Part of a small language model's weights.
Size: 16 layers, vocabulary 8192.
Architecture: LayerNorm before each block, rotary positions, no biases in attention or MLP.
Training: a variant of Adam for these matrices, 3871 steps.
MLP neurons of a small language model. Each row is named by its layer, matrix (up: input weights; down: output weights) and neuron, and shows model dimensions 16-79. Each number is 128 + 32 x the weight over its row's rms, rounded and kept within 0 to 255.
Before each neuron's rows, "fires on" lists the tokens most often at its 100 highest values on Wikipedia text that the model never trained on. A number after a token or word is its count.

fires on: " |" 55, "|" 30, ":" 7, "=" 6
L5.up471 [113 113 139 128 184 112 159 144  90 137 121 127  64  91 169 104  76 110 127 173 103 109 166 121 148 160 107 119 135  96 152 115 117 134 182 126 150 194  97 185 104 113 165 138 107  95  81 145 117 132 122 109 152 148 151  96 118 115 149 122 113 138 181 140]
L5.down471 [133 122 114 145 115  90 196 151 122 132 100 178 124  96 138 145 115  83 100  80  76 153 139 122 150  97  97 115  65 104 161 153  79 106 159 166 153 164 110 175 140  77 110  94 150 152 153 160 133 111  91 112 132 107  81 154 161  94 101  44 118 122 189 116]

fires on: " |" 27, "," 20, "-" 12, " is" 11, " was" 7
L12.up81 [129 128 109 142 156 184 108 148 139 117 104 155 215  96 121 108 125 103 183 139 113 140 158 134 138  82 120 182 131 106 153  96 136 110 183 166 135  81 132 121 169 175 128 141  91 144 144 119 100 145 107 116 156 121 149 145 129 118 114 167 180 154 131 153]
L12.down81 [132 147 124 142 105 140 115 152 139 156 149 124 212 120 115 145 126 117 145 145 138 173 102 113 184 101  96 142 139  85 130  94 135 148  72 177 117  55  93 140 183 184 129 141 161 202 134  86  74 139  92 125 124  96 156 119 143 136 141 115 101 125 100 128]

fires on: "s" 20, "ations" 10, "ks" 7, "es" 7, " returned" 6, " again" 5
L3.up700 [138 136 162 144  93  55 127 193  48 151 117 116 112 154 167  85  85  59 155  84 115 147 145 136 135 102 114  80 143 178 133 136 175 120 156  82 143 110  92  92 183 154  82 178 150  82 131 108 144  97 162 137 116 156 128 115 184 144 180 112 153 150 167 159]
L3.down700 [ 70 153 132 141 139 174 140 153 155 118 104 126  95  69 142 182  94 176 127 160 106 111 110 134 128 105  94 143 120  72 134 128  93 118 104 226 148  61 161 141 154 110 156 104 139 144 138 118 156 138 150 109 162 125 112 127 121  85  96  78 101 150 121 128]

fires on: "–" 23, "," 22, " of" 20, "-" 15, " and" 10
L11.up761 [135 159 130 128 127 131  85 203  88  66 124 168 109 160 146  74 135  99  83 181 120 156 165  85 109  97 143 183 142 129  95  94 149 139 122 142 188 120 118 113 121 171 119  94  97  84 203 202 108 118 126  84 132 134 108 102 120 113 130 165 134 168 114 167]
L11.down761 [154 140 122  83 142  74 120 112  96 124 184 106 152 173 119 149 147 135 189  72 146 114 124 107 140 117 133  77 127 150 124 138 103 132  90  78 156 148 135 139 148 103 177 155 166  90  85  88 100 197 117 135 133 109 133 152 168 136 154  80 149 131 158 154]

fires on: " other" 20, " just" 12, " only" 11, " one" 9, "-" 5, ";" 5
L10.up207 [128 139 126 237 110 100  67 139 123 166 208 154  45 114  71 132 110 115 142 146  83 109 138 110 106 115  90 165 110 124 105 110 151 154 107 127 136 117 143  97 144 179 131 141 103 136 187 136 124 128 119 124 153 149 209 150 140 140 106 156 181 161 111 137]
L10.down207 [127 111 115 126 127 119 111 167 107 116 153 116  93 101 111 119 109 110 122 149 111 104 118 153 151 133  99 123 110 144 127  81 168 157 119 131 118 143 146  83 120 116 112 115 152 145 175 143 102 129 108 104 131 152 194 105 170 165 110 133 134 143 147 156]

fires on: "ey" 27, "'" 23, "ake" 6, "ming" 4, "h" 4
L3.up640 [178 128 112 147 193 144  96 132  94 129 122 147 143 160 122 116 148 161  96 139 129 115 115 129 117 150  97 179 129 143 132 107 148 187 123 116 127 121 140 140 110 137 166 125 109 123 154 128 154 135  91 193 147 139 116 108 172  99 140  65 169 178  64 168]
L3.down640 [136  48 141  99 147 140 127 116 138 141 119 118 147 158  70 137  93 149 135 185 194 117 133 153  94 131 178 121 128 152 169  89 133 133 112 169 175 133 158 148 116  83 183 103 100 148 139 152 206 163 150  90 102 144 106 112 143 136 141  85 122 109 133 115]

fires on: "," 56, "-" 24, "'" 6, " &" 4, "." 4
L11.up148 [112 134 152  99 147 112  79 210  97 141 156 197 137 153 145  64  96  91 131 167 119  88 135  95 123  94 100 179 140 109 125 140 112  80 111 126 131 168 191 156 166 124 122 121 132  74 133 193 117 111 151 157 135 113 146 125  99 176 139 139 124 139 117 125]
L11.down148 [173 146 128 100 101  87 144  91 174 143  47 191 125 134 103 161 187 156 145  94  99 119 101 173 170 129 124  79 138 161 154 144 133 145 119 131 160 107 110 144 108 125 181 135 134  71 161  78 130 172  73 131 161 166  99 132 169 112 148  73 141  84 138 167]

fires on: " |" 41, " (" 9, "|" 7, " as" 6, "-" 6, "nis" 6
L4.up254 [157 141 147 182 134 172 158 131  62 113 166 178 109  93 181 109  99 100 163 165 100 118 144 167  80 160 116 173 119  92 163 129  83 119 141 144 112 154 104 161 189 159 107  72  85  86  97 155 111 147  80 143 103 149 126 109  71 152 125 141 109 113 180 157]
L4.down254 [147 100 113 101 148 113 146  81  89 154 108 143 139 123  90 104 159 169  80 120 169 199 168 165 165 112 126 106  85 150  87 138 186 118 154 175  63 105  91 166 136 102 189 112 155  73 110 125 130 119 132 111 118 121 136 176 179 113 146 151 129 127 121 112]

fires on: "," 40, " as" 18, " of" 12, " was" 6, ":" 4, " (" 4
L12.up158 [108 103 162 135 175 138 105 124 168 124 157 148 149 158 132 123 152 128 146 109 151 143 118 128  98  64 167 152 165 121 187 136 137 130 157 158 156 131 124 135 150 204 102  56 148  89 194 127  78 112 141  91  78 177 148 119 164 175  71 149 193 169 126 157]
L12.down158 [171 101 162 144 120 184 129 182 126  97 100  76 133  99 145 100 139 107 144 125 184 128 127 137 133  35  98  94 185 105 173 130 156 105 111 188 153  81 124 164 172 158 128 177 150 148 164 119  24 162 106  92 126 117 120 139  65 114 138 107 120 109 208 154]

fires on: " |" 36, "," 17, " by" 14, " and" 13, ":" 5
L12.up529 [103  97 165 131 148 168 129 144 144 146 113 174 183  81 103 153 132 110 173 150 121 146 152 159 185 107 131 129 165 102 131  84 141 100 161 109 160 112 131 128 162 137  89  89 128  98 135 113 135 121 116 112 121 143 146  87 124 147 135 173 161 124 132 173]
L12.down529 [124 122  84 149 139 158 127 125 127 110 153 107 177  80 117 132 124 108 149  60 187 182 119  99 163  74 137 132 127  92 107 166  90  81 120 142 109 104  91 136 128 141 122 140 132 201 166 121 113 142 128 123 117  95 167  98 166 107 116 142 148 122 167 123]

fires on: " one" 25, " just" 13, "ly" 10, "-" 7, "h" 6
L2.up191 [150 128  34  91 161 139 142 186 118 103 177 158  87 128 184  85  74 140 113  87 100 122 143 104 129 120 134 112 121 150 124 106 127 151 131  73 122 143  91 165 137  84 160 111  71 166 133 185 163 124 143 163 188 160 138 146  99 100 112 127 100 145 119 177]
L2.down191 [131  73  93 103 145 110 136 128 115 116 131 112 112 101 159 149 135 146 114 120 108 108  77  98 191 140 154 126 140 116 113 156 196 136 142 164 125 162 150  96 130 207 173 135 103 165 128  92 117 107  91  81 147 157 180 150 125  95 128 112 132 146  63 108]

fires on: ":" 20, " University" 16, " Court" 10, "=" 9, " Rev" 5
L4.up566 [108 118 151 139 141 209 100 120 114 116 128 134 139 125  95 138 141 178 116 178 101 178 133 139 139  94 115  93 139 114 125 139 166 114 178 114 117 135  95 127  85 112 116 156  79 120 140 115 171 132 138 101 132 106 167 116 130 157 116 111 116 192 196 137]
L4.down566 [166 109 161 169  84 126  82  95 129 131 176 126  71 138 169 149 113 112 136 141 163 128 123  98 113 127 105 166 108  81 130 132 183  99 120 190 109 139 184 129 128 195  91  90 121 176  89 113 123 117 100 117 113 116 107 125  67 123 124 111 144 122 142 117]

fires on: "\"" 38, " and" 12, " reve" 5, " as" 5, " |" 5
L7.up82 [134 182 145 214 104 164 199 116  74 145 119 147 123 142 132 123 152  99 153 100 134 116 185 126 143 102  93 151 111 104 136 137 159  92 160 150 116 167 133 128 180 187  95 112 126  74  92  92  90 181 128  78  90 157 130 183 139 122  98 110 164 147 148 157]
L7.down82 [103 106 104  78 123 113 170 187 141 118 106 129 121 109  94 108 101 139 122 114 108 186 121 104 195 117 146 146 162 129 122 155 148 139 121 101 177 162 112 131 122  48 180 139 138 105  58 121 173 138 129 167 178 108 131 102 104 102 149 143  94 160 134 145]

fires on: " |" 19, "|" 18, " site" 12, " For" 10
L3.up707 [165 153 122 192 137  77 156 141 151 140  75 124 112 130 130 161  98 109 171  97 107 100  87 130 154 108  61 139 110 150 174 109 164 117  98  92 184 157  92  77 121  92 168 137 217 129 121 147  93  91 166  78 153 138  89 161 125 139 131 106  98 159 151 156]
L3.down707 [175 138 109 111 107 157 155 137  98 106 164 150 119  96 111  97 138 137 165 159 140 126 142 120 157 222 159 142  55 114  83 109 105 154 124  87 138 128 161 179 221 210 119  67 104 134 102 124 138 155  98 155 136 153  96 119 124 178 142 117 136 155 134 123]

fires on: ";" 49, "|" 19, " |" 6
L7.up402 [167 176 116 133 133 169 168 119  49  95 184 149 149 149 135  91 126  39 170 191  96 130 168 145 111 120 108 198 117 118 149 169 125 153 111  98 129 129 154  95 140 184 110 138 121 139 111 114 176 145 112 137  73 114 138 113 130 184 132 129 121 137 118 118]
L7.down402 [121  55 135 134 174  98 125 134 163 157 112 140  86 114 117 148 132 206  46 101 143 138 153 117 114 136 147  55  82 159 111  48 173 116 142 135 133 163 140 147 127 106 159 114 117 127 121 147  67 112 124 143 136 111 186 160 155  68 127 157 131 168 120 153]

fires on: " to" 62, "-" 18, "\n\n" 6
L3.up510 [103 152  65 174  89  83 114 191 103 135 195 153  76  96 184 100 138  48 126 167 110 106 148 173 142 143 194 114 124 152 153 133 128  94 117 106 136 183 135 128 135 125 148 110  74 130  96 129  97 120 169 140  93 126 131 121 141  95  92 120 126 128 154 142]
L3.down510 [152 139 146 182 111  99  70 128 108 154 180 140 142 124 147 116 218 158  88 175 145  78 138 160 152  99 158 147 119 110 125 178 141 140 143  65 145  51  84 157 123 107 111 136  69 122  74 170 126  79 114 103 106 159  95 149  96  58 205 114  89 149 132 134]

fires on: " years" 59, " |" 10, "s" 6, "|" 5, "ly" 4, "ate" 4
L2.up468 [155 150 120 150 138 104 134 139 162 159 136 137  94 134 164 146 168  69  99  42  52 125  94 156 116 122 159  83 111 129 204  96 148  91 124 160  79 166  69  74  86 116 182 167 185 107 133 140 174 142 158 154 141 178 147 140 136 130  89 113 145 154 165 153]
L2.down468 [152 178 133  69 150 149 181 148 138 120 124 142  85 119  68 179 118 184 139 158 114 144 188 138 154 138  99 115 141 159 125 178  79 131 148  69 106 157 176 129 116 135  96 103  92 150 128 109 130  74  88 121  94 156 135 151 140 116 117 138  63 173 156 115]

fires on: "," 40, "-" 21, " only" 6, " not" 5
L11.up620 [113 126  88 172 140 138  93 152  93 145 196 190 108 131 122  61 120  92 102 162 128 101 107  88 129 154 128 199 126  78  91 159 117 121 118 100 135 144 103 102 146 149 108 138 171 113 143 180  99 169  96 125 163 103 121 155 115  82 135 143 161 159 141 170]
L11.down620 [ 99 107 185  95 140 126 129 163  89 135 142 137 109 128 152  67  76 101 170 127 136 157  95 171 130 212 126 140 108 164  91  99 125 125 142  89 165 162 160 136 114 111 130 173 163  82  75 144 122 159 122 111 139 125 148 126 110 164 159  72 144 111 127  98]

fires on: "=" 14, " pat" 13, " of" 12, ":" 5, " rel" 5, " Total" 5
L10.up352 [ 96 174 148 149 153 145  94 131 125 145  84 172 196 106  77  87 140 186  72 147 124 121 154 123  94 149 156 125 154  95 114 147 132 147 190 114 145 148 168 145  73 125 119 118  65 152 104 121  85 110 127 157 169  59 161  90 153 142 125  52 153 174 173 147]
L10.down352 [153 149 159 142 156 147 152 162 123 168 113  55  84 101 152  96 125 110  91 101 102 119 120 135 112 143 118 110  70 131 119 138 166 122 111 125 135 167 130 108 154  98 155 114 161 128 186 171  77 159 101 129  70 133 118 136  90 181 103 163 158  83 109 169]

fires on: "-" 57, "–" 29, "in" 5
L3.up315 [188 162 103 156 154 130 174 235 108 126 206 170 108 102 173  52 168  96 122 145  80  89 167 114 117  88 145 122 153 171 132 128 122 166 123  76 127 169 123  97 116 103 164 133 116 155  93 156  96  99 164 158 113 176 145  97 143 130 113 120  60 156 143 190]
L3.down315 [130 148  82 146 155 161  94 135  99 149 149 131 118 101 158  49 173 170 158 192 131  86 180 118 106  94 157 144 147 133 126 189 203 146 127  98 117 165  93  90 167 139 119  96 109 150 100 161 166 131 142 113  70 121 142 121 105 128 219 135 121 145 169 164]

fires on: "|" 32, " |" 20, " mi" 8, "la" 4, "36" 4
L7.up31 [140 142 126 135 137 136 142 117 127 165 141 169  73 161 144 124  82 130 171  96 105 143 122 137 129 175  43  82  78  70 143  92 105 126 145 128 154 163  62 109 137 117 160  99 143 129 125 137 106  98 111  83 146 121 135 138 165  53 120 120 107 139 111 171]
L7.down31 [133 150 131 191  89 198 105 106 124  95 146 116 122 142 146 135 135 123 102 166 139 137 118 114  57 152 173 125 129 156  76 125 136 110  88 184  76 171 178 132 189  91 121 110  92 172 147  76 163 128 124 167 136 129  69 106  99 145  90 106 131 139 120  61]